Part of a small language model's weights: width 320, 8490 steps.
MLP neurons of a small language model. Each row is named by its layer, matrix (gate and up: input weights) and neuron, and shows model dimensions 176-271. Each number is 50 + 12 x the weight over its row's rms, rounded and kept within 0 to 99. A neuron's up and down rows have the sign that makes its largest values positive.
After each neuron's rows, "fires on" lists the tokens most often at its 100 highest values on Wikipedia text that the model never trained on.

L6.gate519:43 46 51 40 38 56 68 67 34 59 32 31 48 50 63 44 34 65 57 48 42 57 46 44 58 42 51 75 65 45 58 63 59 68 62 56 43 41 50 54 30 71 28 40 40 41 51 47 44 34 28 61 58 69 42 63 54 40 42 53 37 44 39 45 58 39 20 42 53 65 77 55 53 51 46 28 51 41 54 59 48 55 35 49 29 58 42 50 55 41 35 55 49 54 43 42
L6.up519:57 18 61 61 29 42 71 53 40 63 37 52 29 29 81 67 52 73 49 61 47 72 44 74 62 49 57 50 25 39 53 41 65 70 52 49 56 44 17 79 52 38 52 16 61 29 58 38 35 60 53 44 44 26 54 50 53 30 43 71 40 38 43 36 54 59 47 46 47 61 62 48 67 30 48 61 39 41 65 42 44 31 28 59 52 45 45 61 43 53 45 53 38 42 55 59
fires on: " is", " was", " are", "i"

L7.gate448:52 54 56 57 41 33 62 35 42 65 43 65 59 46 55 53 37 64 48 46 35 60 47 43 51 52 42 63 39 43 53 62 46 65 47 77 58 41 41 54 21 35 34 56 65 41 49 51 48 66 38 40 35 69 36 49 67 46 33 51 41 74 56 54 67 66 51 56 46 49 40 56 51 45 56 63 45 44 42 54 57 85 45 47 59 53 52 28 41 44 64 72 38 49 68 48
L7.up448:45 42 65 66 39 72 45 31 65 48 27 52 54 30 48 55 65 71 21 46 51 50 48 45 64 51 53 70 37 38 28 55 54 14 53 30 46 48 63 38 38 55 74 62 34 68 51 54 57 45 58 54 37 61 42 67 43 69 52 45 55 66 47 30 35 49 51 31 57 49 60 36 56 51 55 41 53 64 55 47 40 57 58 46 60 62 57 52 55 53 49 35 68 38 54 32
fires on: " some", "e", " (", "re", "ome"

L6.gate356:55 16 73 32 38 46 67 48 59 54 75 59 50 52 51 60 42 52 40 43 42 44 53 52 35 74 47 56 50 60 65 50 30 65 64 45 60 53 64 63 60 50 66 42 50 34 45 42 50 48 42 56 50 47 60 27 45 41 46 43 46 46 60 75 52 52 49 44 44 57 50 39 83 42 60 42 64 79 46 55 55 40 33 42 63 55 49 48 51 64 43 75 65 45 42 34
L6.up356:66 59 53 36 55 80 46 55 45 51 22 68 36 69 20 46 39 63 48 56 38 37 44 36 33 34 51 62 47 52 62 53 50 36 50 66 47 59 43 55 48 47 57 61 54 48 58 42 66 59 59 55 52 56 36 38 55 39 52 47 35 74 52 77 48 60 40 23 47 56 56 41 53 46 63 59 40 47 54 65 58 67 30 51 47 34 48 45 61 70 44 60 52 33 57 56
fires on: "\n", "ck", "ric", "ar", "ri"

L4.gate546:62 49 47 54 31 60 53 51 34 36 43 56 57 39 62 41 46 36 83 44 38 70 49 72 49 55 53 63 57 59 41 41 58 69 59 56 37 39 59 49 26 62 48 40 65 55 57 46 53 51 35 60 61 38 64 46 39 57 41 43 67 46 30 52 59 39 55 42 34 57 54 63 64 44 78 39 66 38 37 48 40 47 52 41 56 42 45 49 57 60 71 50 55 45 47 32
L4.up546:26 57 32 56 71 36 58 62 48 52 50 64 63 55 67 49 35 66 56 53 35 50 46 51 57 35 27 37 72 56 48 41 29 46 55 50 56 49 54 52 65 81 60 41 61 56 31 65 46 56 48 50 53 55 51 40 33 43 46 56 45 57 62 30 72 64 53 44 62 54 47 55 61 64 38 52 32 58 65 76 39 43 50 81 53 24 53 61 56 58 33 51 41 32 53 55
fires on: "20", " 19", " is", " was", "ing", "ka"

L4.gate493:50 38 52 68 58 40 40 29 62 28 35 63 55 35 44 68 54 66 56 61 40 39 37 37 43 47 63 39 49 67 61 43 39 42 64 57 39 65 47 76 52 58 31 52 60 43 47 58 55 43 45 37 30 53 46 45 61 52 36 48 41 58 35 48 57 46 69 34 58 44 52 65 55 55 79 45 50 49 22 41 54 55 49 55 63 75 45 14 30 52 39 54 47 20 74 30
L4.up493:34 43 50 63 53 39 55 27 54 51 54 64 54 50 56 18 51 47 45 38 72 60 49 38 49 33 54 39 52 65 59 44 40 42 41 59 48 41 45 71 34 46 45 65 65 54 73 72 64 53 52 57 66 57 39 44 60 44 36 66 59 67 58 52 46 57 32 46 50 46 50 51 66 63 35 79 59 67 37 46 42 59 41 44 51 77 37 29 56 35 54 54 67 35 40 53
fires on: "O", " ex", " fa", "ical", "p", " po"

L6.gate492:68 45 72 61 48 72 54 58 58 47 53 57 34 56 61 70 51 56 53 54 53 49 25 54 42 34 71 55 57 53 49 62 36 66 59 71 33 68 57 37 36 39 59 43 60 50 52 50 34 47 62 64 57 61 64 65 36 33 50 29 60 49 45 35 47 51 34 46 38 67 45 52 36 44 58 52 46 55 34 65 72 48 48 72 34 47 58 44 44 40 42 53 66 27 46 49
L6.up492:41 43 46 42 56 68 67 44 60 51 64 50 61 70 35 32 63 37 56 25 58 68 54 43 39 62 68 51 62 57 40 55 41 51 54 37 45 34 58 56 61 37 50 51 72 50 42 51 47 59 63 85 54 53 72 62 37 44 48 35 67 57 30 48 42 67 37 62 61 51 50 70 50 60 33 44 76 80 67 64 48 56 52 35 38 51 46 62 76 47 41 52 43 49 66 30
fires on: " R", " W", " |", "\n"

L4.gate459:33 39 69 30 65 50 63 59 33 74 57 43 56 60 69 65 62 41 35 45 53 62 48 40 47 42 29 79 35 60 52 50 29 59 61 36 38 45 47 47 32 61 47 40 50 33 63 56 53 26 63 44 43 36 68 40 54 38 47 29 37 43 45 49 31 72 35 57 30 60 68 34 48 49 56 34 59 66 42 55 50 64 37 71 47 44 63 43 36 30 52 57 71 36 47 46
L4.up459:54 43 48 42 43 24 42 39 42 69 60 39 60 36 57 47 59 57 27 31 54 51 69 43 45 59 17 76 35 52 58 65 37 61 34 52 19 29 52 21 31 43 60 49 50 43 37 48 52 44 65 46 35 51 50 52 63 54 37 31 33 55 59 63 55 67 48 57 46 45 65 31 24 53 42 50 46 66 41 60 82 40 34 63 40 52 53 51 44 55 39 50 50 28 54 53
fires on: "ish", "b", "un", "be", "e"

L6.gate653:43 52 33 44 35 57 52 46 51 51 61 20 45 50 52 38 57 59 30 70 38 44 55 46 54 43 31 46 57 52 56 60 53 62 26 51 57 63 45 47 45 58 39 52 70 72 69 50 81 58 55 53 57 48 45 70 67 41 40 61 51 57 52 53 66 64 38 34 43 73 48 33 46 32 54 38 65 45 36 58 43 46 38 41 32 63 55 70 49 59 42 47 55 36 48 34
L6.up653:51 53 47 70 42 57 50 60 26 46 55 43 72 54 70 40 40 57 54 51 52 27 42 64 38 49 43 35 63 72 49 55 40 56 50 47 40 62 64 54 53 35 47 59 37 54 52 58 62 49 59 39 65 46 40 25 33 68 71 42 59 63 52 64 65 42 45 56 62 53 47 27 41 40 34 35 68 43 61 60 37 35 67 63 58 55 57 73 57 76 46 62 71 63 37 74
fires on: "in", ",", "t", "m", "on"

L6.gate210:57 50 52 49 56 68 40 68 36 38 41 63 56 57 59 49 57 59 31 48 42 35 63 50 48 30 43 60 65 25 55 45 48 57 71 63 60 31 48 52 38 61 32 56 56 66 33 33 60 52 49 72 66 47 39 62 42 45 35 62 57 73 41 46 43 66 49 12 48 62 63 40 47 56 75 45 65 37 44 47 55 52 57 40 52 45 38 44 64 49 47 67 51 48 45 66
L6.up210:34 39 75 54 47 39 47 59 45 56 20 78 62 53 48 62 45 51 53 49 54 63 51 34 31 35 54 67 64 35 56 50 55 64 48 45 22 42 44 21 56 30 46 51 33 35 33 38 38 35 58 46 78 59 50 52 55 43 48 53 49 68 53 57 49 49 40 55 69 55 70 42 53 58 36 57 57 49 55 58 54 62 33 68 37 53 24 48 51 55 64 70 57 43 34 66
fires on: "s", "n", "ri", "us", "f", "p"

L6.gate410:34 66 52 41 46 61 49 68 50 41 53 46 53 55 35 51 55 33 49 66 61 40 44 34 74 58 55 45 44 35 48 48 44 73 49 61 50 41 58 62 30 56 47 56 50 53 29 59 57 48 18 59 39 51 45 39 68 42 45 76 30 60 25 46 44 63 43 41 62 59 34 44 65 53 53 38 11 41 56 48 47 36 60 86 60 51 42 30 59 48 64 44 56 54 58 55
L6.up410:53 48 51 33 74 65 63 67 42 65 46 56 64 70 57 36 49 31 42 47 59 38 75 46 61 54 41 66 62 53 49 56 46 26 56 56 58 57 56 51 47 37 52 59 59 55 56 41 45 56 27 45 73 45 58 47 38 67 31 62 47 47 44 40 73 63 48 45 46 60 67 45 63 68 56 59 62 56 41 69 31 69 46 52 63 48 52 54 68 45 60 56 51 33 58 77
fires on: "d", "gu", "u", "li", "nd"

L7.gate489:68 57 54 48 43 40 61 46 51 58 38 54 43 60 60 57 46 68 46 52 55 53 57 39 43 38 32 46 42 47 56 50 68 49 38 51 48 46 58 40 49 60 46 58 70 42 60 75 70 70 38 52 59 51 56 62 54 57 44 42 43 46 47 58 52 54 37 40 54 51 53 45 23 66 55 45 54 43 48 77 63 50 45 38 24 46 59 49 57 52 46 58 57 56 46 21
L7.up489:71 44 61 34 52 57 47 36 67 42 59 46 47 44 46 50 28 39 36 57 36 28 39 47 53 56 14 40 42 56 59 48 10 40 59 38 40 43 31 48 54 53 49 39 45 52 45 51 64 57 46 56 43 61 50 27 47 36 66 51 33 46 38 40 59 55 15 65 42 42 45 49 39 58 33 66 45 64 52 60 61 45 47 45 51 52 53 65 59 60 49 50 46 63 34 45
fires on: "on", "in", "n", " can", "iv"

L6.gate635:53 63 42 43 50 50 52 39 20 69 51 56 23 53 58 49 30 51 31 59 60 53 63 51 47 49 32 64 58 48 28 34 58 35 50 54 45 66 30 51 41 53 38 45 39 54 43 53 71 52 50 30 57 46 49 53 45 30 51 23 35 50 47 41 54 48 23 44 43 42 50 61 24 58 34 63 30 62 36 41 59 51 39 51 42 52 58 43 62 44 60 48 53 56 46 50
L6.up635:49 61 66 53 40 48 61 61 45 39 61 44 50 56 33 42 59 56 43 49 39 73 51 49 56 44 70 62 71 49 35 52 40 33 78 53 50 46 68 29 44 57 70 47 53 73 47 54 41 49 49 34 41 35 61 52 32 41 55 58 78 74 44 42 63 55 55 40 64 62 55 71 66 44 53 50 34 68 28 29 48 59 39 50 85 45 36 71 47 45 58 65 40 67 67 69
fires on: " |", ".", "|", " A", ","

L6.gate732:60 52 61 73 56 34 53 42 33 36 62 56 44 44 48 63 55 62 70 51 48 41 33 32 48 66 38 53 64 61 56 43 30 48 48 42 19 43 57 51 10 43 46 55 47 28 53 50 55 44 36 55 66 27 67 52 59 34 41 47 56 60 44 48 42 61 32 40 62 57 33 19 44 58 62 56 48 45 52 34 46 50 45 63 53 51 39 49 37 53 50 59 66 67 27 46
L6.up732:51 63 51 31 57 51 54 60 47 54 38 71 46 63 48 57 33 33 53 41 54 36 51 63 56 63 45 37 75 50 67 68 36 44 43 51 53 24 52 53 52 57 56 55 37 53 45 76 79 59 46 58 26 30 42 52 63 55 56 23 57 35 43 68 68 67 55 76 41 52 37 42 27 72 50 64 50 37 56 27 40 75 50 50 54 53 62 47 56 40 24 47 47 61 50 45
fires on: ",", " and", "ing", " but"

L6.gate462:57 57 39 60 41 68 49 43 37 53 61 62 54 45 41 44 38 33 41 49 41 63 58 66 53 52 40 35 51 42 34 54 40 59 54 74 49 64 52 41 44 47 49 48 71 48 34 35 61 57 36 68 70 51 47 33 49 51 45 27 60 58 43 31 55 54 41 31 42 63 54 85 53 68 58 56 58 52 55 70 21 36 39 54 61 36 29 41 64 42 47 69 50 47 62 52
L6.up462:54 15 52 73 55 37 60 51 54 57 36 31 39 39 56 60 57 43 38 58 35 55 46 52 31 54 45 56 53 74 55 71 38 55 45 48 51 44 44 39 42 68 47 64 50 43 44 36 48 17 42 39 60 68 40 52 33 56 38 41 49 30 47 50 66 53 51 54 56 42 42 64 63 60 47 66 48 42 43 76 52 42 34 45 61 42 59 38 43 52 29 61 61 46 39 47
fires on: "p", "n", ",", "ing", " P", "."

L7.gate314:45 56 65 62 44 64 79 64 41 34 36 66 58 50 60 63 53 51 61 47 46 36 44 64 42 44 37 39 55 61 34 56 39 59 78 51 51 53 61 50 49 36 52 74 46 38 45 64 66 54 48 57 38 51 63 51 56 62 51 56 40 54 37 49 72 51 39 57 75 55 34 56 71 35 62 48 47 49 32 44 52 56 50 61 84 50 48 57 37 58 69 44 44 54 37 41
L7.up314:46 44 65 57 73 55 58 71 50 48 58 35 53 48 54 60 49 37 61 59 50 31 69 72 32 46 65 58 53 72 67 58 54 61 33 66 56 49 43 54 42 60 46 63 50 39 31 51 61 43 59 55 31 56 50 49 68 44 51 44 51 46 56 64 66 59 66 51 36 54 33 52 58 43 51 73 47 53 53 47 68 31 47 54 73 41 45 44 53 50 38 53 48 63 43 49
fires on: ","

L7.gate432:40 42 39 38 54 54 54 74 45 53 57 53 40 65 56 40 54 46 61 49 31 43 33 54 54 64 54 64 54 53 54 56 45 56 58 74 30 65 35 52 43 55 40 49 53 31 57 52 73 56 58 37 25 37 54 70 44 62 48 59 43 41 40 53 55 46 37 53 41 43 37 60 72 52 61 39 52 56 25 64 31 49 70 61 63 61 37 47 47 41 53 76 37 62 49 34
L7.up432:23 41 49 69 59 32 57 65 44 68 40 44 48 33 49 64 50 60 40 58 52 33 41 42 47 51 50 49 57 55 64 58 35 16 62 61 45 47 43 23 44 73 47 66 33 58 32 48 52 45 52 37 36 79 47 56 41 58 45 68 33 56 44 44 63 58 59 37 75 72 47 31 54 81 67 67 35 64 44 46 52 33 34 55 21 70 51 38 59 56 54 52 51 40 57 38
fires on: ".", ",", "ia"

L7.gate319:41 32 47 40 57 63 49 57 44 65 42 58 50 37 47 51 39 38 43 49 62 56 51 46 62 30 54 47 77 59 43 36 56 56 35 59 65 53 54 41 31 43 56 67 60 32 53 49 56 29 32 44 58 48 40 69 50 62 57 20 46 70 42 57 25 58 53 37 24 60 40 41 63 49 52 29 63 74 36 48 52 65 69 34 30 51 42 38 60 52 14 45 44 49 65 30
L7.up319:46 43 46 41 86 56 50 46 61 24 31 54 26 53 46 23 49 61 55 65 71 69 37 60 63 19 56 47 61 52 29 43 53 54 52 60 67 49 54 46 65 47 53 55 55 60 80 68 46 15 62 60 44 59 38 47 42 59 74 53 51 47 49 44 56 45 58 58 35 62 45 65 43 42 45 54 44 43 33 71 41 53 37 39 38 73 72 57 43 68 44 29 51 42 52 67
fires on: "al", "in", "th", "per", " general", "cent"

L7.gate304:53 52 38 47 53 44 53 63 33 35 55 65 45 51 47 30 66 62 50 54 52 49 44 58 52 51 13 61 41 73 54 54 41 49 74 55 46 46 50 67 36 65 48 18 45 55 62 50 64 61 34 52 61 62 50 65 47 53 47 23 54 50 51 47 24 06 40 56 53 65 31 53 34 66 36 44 47 40 53 36 58 59 49 52 39 62 38 59 41 72 37 67 56 56 50 44
L7.up304:60 32 71 53 35 56 48 61 42 42 42 69 29 62 49 62 38 63 44 62 42 32 53 47 54 49 58 35 37 35 48 42 57 51 51 48 64 41 61 49 50 46 50 68 62 54 43 51 24 65 60 31 53 56 69 66 55 52 53 41 36 41 59 66 54 47 22 41 36 51 54 37 45 56 54 68 58 63 57 46 44 20 40 71 44 80 58 56 34 46 64 53 59 56 43 69
fires on: " p", "lo", "m", "ol", " c"

L4.gate322:46 62 46 42 49 58 46 36 70 48 48 55 31 34 51 37 49 57 56 74 57 56 40 40 57 61 44 66 50 54 42 59 55 49 31 55 29 58 43 35 49 67 45 51 39 39 52 53 61 56 30 30 64 50 54 56 36 36 62 33 61 56 46 48 55 42 40 48 57 70 51 45 48 51 43 38 49 54 37 33 44 59 50 50 28 45 63 49 25 77 44 34 61 68 60 35
L4.up322:47 70 37 55 53 66 36 57 60 63 48 61 44 54 38 55 44 57 46 56 41 53 66 70 36 64 46 70 27 56 44 39 42 51 41 36 47 51 65 52 44 56 49 34 36 49 68 54 37 73 57 82 83 59 34 48 50 47 48 69 53 50 48 49 75 56 32 51 36 53 57 50 66 34 41 72 71 57 50 33 36 48 68 35 36 42 51 54 49 51 47 44 50 66 46 44
fires on: "ing", "position", "ack", "me", "b", "ification"

L4.gate55:50 41 74 51 37 45 69 73 46 51 49 59 42 58 54 73 51 75 61 45 71 31 54 29 50 49 52 57 43 52 31 62 40 37 62 55 46 66 85 58 69 34 44 58 60 57 63 48 59 40 27 53 51 34 64 48 45 57 34 45 65 43 20 61 41 14 66 67 66 40 64 59 40 64 57 58 49 43 27 45 53 50 49 61 77 41 71 29 27 76 66 49 40 61 39 38
L4.up55:42 35 44 57 65 51 57 64 46 57 33 38 52 45 46 56 49 37 37 52 73 56 56 44 50 46 72 47 50 41 68 57 55 35 44 49 53 41 56 62 51 44 39 46 51 43 21 32 51 25 70 45 65 58 61 54 60 66 59 67 35 33 37 41 45 45 54 54 78 51 71 30 61 49 54 14 33 60 46 37 69 58 53 78 49 61 63 22 52 55 38 57 49 42 37 60
fires on: "s", "d", "out", "lic", " 0", "t"

L6.gate94:58 49 44 62 26 54 78 40 37 50 48 44 50 57 43 53 63 32 54 64 42 30 67 60 51 42 39 59 58 36 65 49 50 35 51 49 49 59 61 42 45 65 46 18 27 39 50 58 52 53 34 47 59 25 52 47 42 47 65 41 46 58 24 68 65 52 53 68 41 67 54 35 48 54 55 56 36 59 70 54 64 71 25 55 36 46 68 43 57 41 55 56 53 73 27 43
L6.up94:88 32 68 56 49 66 52 45 40 43 54 62 40 34 42 46 61 63 41 81 43 55 56 48 44 29 62 55 57 55 52 57 46 57 36 49 46 36 48 32 51 63 28 40 55 57 56 63 39 65 53 46 65 33 37 44 50 61 66 55 69 57 35 46 65 27 40 41 53 52 54 62 47 44 52 47 38 83 51 61 36 65 54 61 40 46 71 42 65 41 45 36 58 48 37 56
fires on: "ed", "d"

L4.gate411:54 42 52 61 52 63 57 71 50 45 69 34 57 63 69 41 63 48 61 47 48 28 40 60 43 39 46 57 48 33 35 64 55 46 45 47 37 47 71 63 35 34 41 41 29 62 65 70 41 48 54 39 77 46 41 44 73 39 63 42 35 41 37 41 50 32 29 60 34 51 49 55 52 45 58 47 58 37 46 44 44 73 61 43 49 39 63 54 53 64 57 45 59 63 42 49
L4.up411:43 46 47 33 47 19 48 56 43 57 43 58 31 47 43 62 39 50 62 48 54 38 53 55 58 46 62 56 52 58 44 48 32 38 37 36 25 38 41 43 49 28 24 34 55 74 42 70 33 70 51 58 64 57 53 46 36 50 25 54 61 37 38 60 68 31 34 28 55 54 42 64 74 38 57 71 40 35 35 39 57 57 56 68 60 60 65 46 55 47 52 54 56 41 44 43
fires on: "d", "led", " Char", "ud", "ar", "po"

L6.gate455:43 49 65 54 35 61 41 46 56 52 46 47 40 49 52 62 62 40 49 60 59 19 45 27 36 25 55 56 38 59 33 45 35 62 45 56 47 53 23 53 59 45 54 44 27 31 41 37 37 59 49 60 65 48 44 59 25 42 37 54 60 63 60 60 42 40 48 52 55 55 44 41 45 55 47 42 61 39 57 74 35 73 52 63 20 29 46 50 53 52 57 65 69 64 65 18
L6.up455:56 64 56 40 43 50 57 54 52 30 56 29 26 54 42 49 77 56 64 21 35 44 47 51 43 25 30 63 48 26 25 57 29 41 60 42 37 39 36 71 49 53 75 37 61 33 53 51 48 42 61 38 54 48 46 69 54 43 78 61 63 51 41 36 70 64 46 34 64 42 62 46 34 52 37 36 51 74 72 63 69 46 36 56 59 46 48 59 49 47 48 46 43 54 49 46
fires on: " |", "b", "ma", "go", "\n", "ist"

L4.gate134:52 24 55 58 56 51 57 60 39 35 49 59 49 63 57 66 67 65 41 61 55 67 53 49 53 51 53 62 49 44 39 50 49 36 47 61 40 54 81 25 50 42 60 39 52 36 48 32 43 34 50 40 52 28 44 48 41 55 55 61 56 32 49 47 62 67 45 30 59 54 64 64 50 56 64 59 39 25 48 48 38 64 20 57 37 51 52 34 31 58 39 44 51 36 33 61
L4.up134:41 37 51 56 48 44 47 60 33 62 20 54 26 52 48 59 55 52 72 39 59 35 64 47 42 43 57 46 50 47 65 45 33 46 45 57 66 70 39 37 51 63 41 66 54 37 64 40 53 62 37 49 45 66 64 38 46 67 55 41 52 72 41 45 62 33 49 37 64 65 70 41 47 33 60 39 37 42 40 40 26 59 41 53 49 64 55 42 51 48 60 49 61 39 55 32
fires on: "d", "s", ";", "und", "ic"

L6.gate754:28 40 57 38 38 44 85 63 46 55 86 67 56 32 35 76 39 45 62 47 51 42 63 50 47 79 39 46 48 29 58 62 43 47 57 63 39 50 49 57 33 35 59 54 62 48 62 58 56 55 49 56 59 48 65 62 33 51 37 67 68 56 51 46 52 45 57 50 47 52 35 49 45 45 56 56 30 58 49 48 49 46 46 59 51 65 28 59 53 38 35 67 54 42 37 26
L6.up754:65 43 59 53 71 62 52 66 45 48 56 62 59 57 43 37 91 46 64 30 51 52 55 38 36 66 40 37 55 50 51 60 42 24 72 68 50 47 63 51 47 36 76 57 56 53 51 50 39 37 53 53 52 70 30 61 50 52 55 51 55 56 38 55 55 49 57 42 59 61 54 56 46 21 66 58 37 62 55 52 45 37 62 20 51 79 69 61 68 34 49 70 40 27 44 54
fires on: "\n", " —", ","

L4.gate686:33 59 48 37 54 81 55 74 26 39 32 30 55 36 53 57 36 33 54 61 47 68 55 43 58 51 67 51 66 62 40 51 44 74 65 52 44 27 56 47 48 54 40 49 38 53 57 54 46 38 32 47 48 33 39 52 62 40 29 75 36 45 47 43 60 45 38 42 34 73 40 52 71 55 52 66 59 34 34 68 50 61 56 46 47 42 35 53 50 53 45 43 60 43 43 52
L4.up686:61 49 49 48 45 52 57 69 39 53 26 77 49 36 46 60 59 35 43 43 26 55 43 47 38 35 50 38 35 37 46 48 24 60 51 32 57 70 43 54 55 61 58 20 59 40 38 38 45 53 55 37 19 42 57 52 58 53 47 49 53 67 42 77 59 45 53 62 39 29 67 54 40 38 65 55 41 40 36 60 59 30 39 64 53 47 57 50 54 43 30 69 32 51 41 32
fires on: " is", " was", "born", " (", "The"

L6.gate286:51 64 68 57 51 52 65 63 45 64 67 35 53 42 36 32 24 49 61 52 45 51 48 28 55 72 53 71 55 21 56 22 68 84 62 40 46 63 37 48 51 45 58 59 60 60 28 69 53 58 20 62 34 62 30 44 46 54 55 56 52 39 44 40 47 42 43 31 42 38 36 54 69 35 44 54 41 57 49 34 54 43 48 34 41 64 47 21 65 52 39 42 60 63 43 27
L6.up286:62 55 48 46 47 60 54 56 47 34 81 56 57 48 61 43 66 66 43 40 46 46 60 57 64 49 57 54 64 36 45 59 66 45 46 60 60 53 53 53 53 59 45 42 52 49 59 28 46 44 53 48 29 34 77 27 25 54 66 42 65 46 38 40 77 29 54 58 31 49 55 66 71 62 54 64 58 43 47 51 42 72 76 59 62 55 58 54 46 53 57 46 59 53 47 65
fires on: " |", "li", " +"

L7.gate791:56 49 64 37 65 39 58 63 58 51 42 48 49 51 70 45 65 48 44 38 54 38 38 19 40 57 30 56 53 36 37 51 60 58 59 55 46 55 61 38 28 37 38 53 30 24 45 69 49 47 51 55 55 56 48 52 38 46 55 48 50 28 53 42 53 64 29 57 22 56 57 45 64 33 55 54 40 45 53 53 55 40 43 64 65 43 35 46 28 64 59 44 62 58 62 38
L7.up791:46 40 46 47 29 69 61 69 59 60 75 49 66 54 54 30 68 51 55 40 66 73 51 47 45 20 53 56 35 60 54 51 43 58 49 34 49 48 56 48 53 53 50 64 44 40 48 64 41 46 62 35 61 34 48 55 43 28 48 43 30 35 48 68 47 54 57 40 22 42 41 61 42 30 60 45 44 35 63 39 43 41 43 27 53 50 51 48 52 51 43 68 46 76 42 47
fires on: "-", "li", "it", "c", "n"

L6.gate685:55 37 76 45 34 41 73 48 59 53 74 41 67 68 59 25 56 54 55 42 39 62 48 58 47 41 24 58 35 49 52 51 34 28 51 56 57 52 53 50 48 58 37 59 40 28 40 56 58 59 65 61 49 21 30 51 48 45 40 43 42 46 48 50 45 56 56 53 55 49 66 69 56 43 60 59 31 56 38 54 51 73 34 61 47 34 29 36 23 41 42 64 50 45 62 39
L6.up685:32 55 68 62 17 44 36 50 49 54 43 47 32 38 60 33 58 52 47 42 40 61 52 48 58 33 44 48 29 34 37 48 65 61 45 62 57 55 51 28 38 40 55 79 57 40 53 52 57 60 54 44 62 65 31 50 27 50 41 63 42 33 49 44 40 64 38 33 58 58 55 25 32 38 67 59 52 50 71 37 48 47 47 53 48 59 49 55 62 69 24 50 62 38 67 56
fires on: "b", "re", "n"

L4.gate771:37 45 45 39 53 71 73 47 60 50 67 68 55 37 20 56 56 35 68 54 46 48 48 46 61 53 36 58 53 52 51 64 66 64 71 61 47 58 48 50 35 58 34 36 40 38 41 50 35 53 21 49 46 47 35 51 71 39 58 55 73 64 57 55 55 60 40 33 60 40 28 43 61 60 57 29 57 54 43 54 43 45 43 66 63 51 67 57 55 60 68 51 66 72 36 19
L4.up771:43 70 57 64 79 57 69 49 57 42 87 43 49 41 35 47 44 34 36 32 39 60 69 37 50 48 55 62 44 49 53 33 50 54 43 49 60 53 63 31 68 33 51 63 57 38 81 41 46 59 35 61 47 41 59 61 41 54 46 41 35 42 34 51 45 43 37 56 57 48 65 52 33 55 42 35 67 51 43 49 52 55 61 52 65 49 38 62 28 50 49 42 54 44 39 59
fires on: " |", "-", "po", "min"

L7.gate306:41 36 44 56 56 54 43 54 58 53 44 34 31 50 73 51 63 41 64 39 57 40 39 36 39 46 57 65 50 46 62 31 72 50 48 83 53 48 71 48 65 61 64 52 39 24 60 64 60 50 25 40 36 46 39 67 58 48 70 63 49 63 46 51 19 71 56 46 46 76 49 62 43 29 46 52 33 62 58 45 38 57 71 63 44 31 59 57 54 62 50 49 49 61 37 34
L7.up306:56 27 49 38 57 42 56 67 25 38 43 60 68 40 66 52 43 55 34 58 47 54 59 63 56 47 37 46 54 43 55 64 63 58 39 51 46 36 49 52 24 31 32 64 58 64 37 44 54 63 64 38 55 53 53 43 45 41 45 38 33 48 75 74 40 45 54 48 37 39 53 43 89 49 55 56 59 49 57 54 56 46 66 63 52 64 60 87 46 61 72 42 69 45 51 64
fires on: "."

L7.gate219:47 24 61 61 35 50 60 54 61 55 55 42 69 36 56 53 69 81 63 28 61 35 66 48 35 42 38 35 59 47 55 56 57 49 37 62 53 53 52 64 44 44 39 61 36 23 53 76 44 58 28 64 63 65 63 62 54 47 43 61 56 73 65 43 43 50 57 58 53 59 37 50 54 54 57 74 42 64 31 56 52 59 50 71 46 44 38 64 50 73 55 51 65 68 48 42
L7.up219:63 40 77 58 54 55 46 53 44 65 44 38 67 33 39 62 39 64 41 82 56 45 43 78 49 53 39 33 62 53 54 46 42 48 43 49 57 67 28 49 69 32 38 54 53 50 55 41 69 34 55 48 45 54 41 25 64 53 56 53 50 55 54 43 47 43 56 58 63 52 50 50 45 31 59 55 59 63 67 71 62 49 59 46 45 57 41 73 60 40 59 76 42 55 49 32
fires on: ".", ",", " and", " that", " but"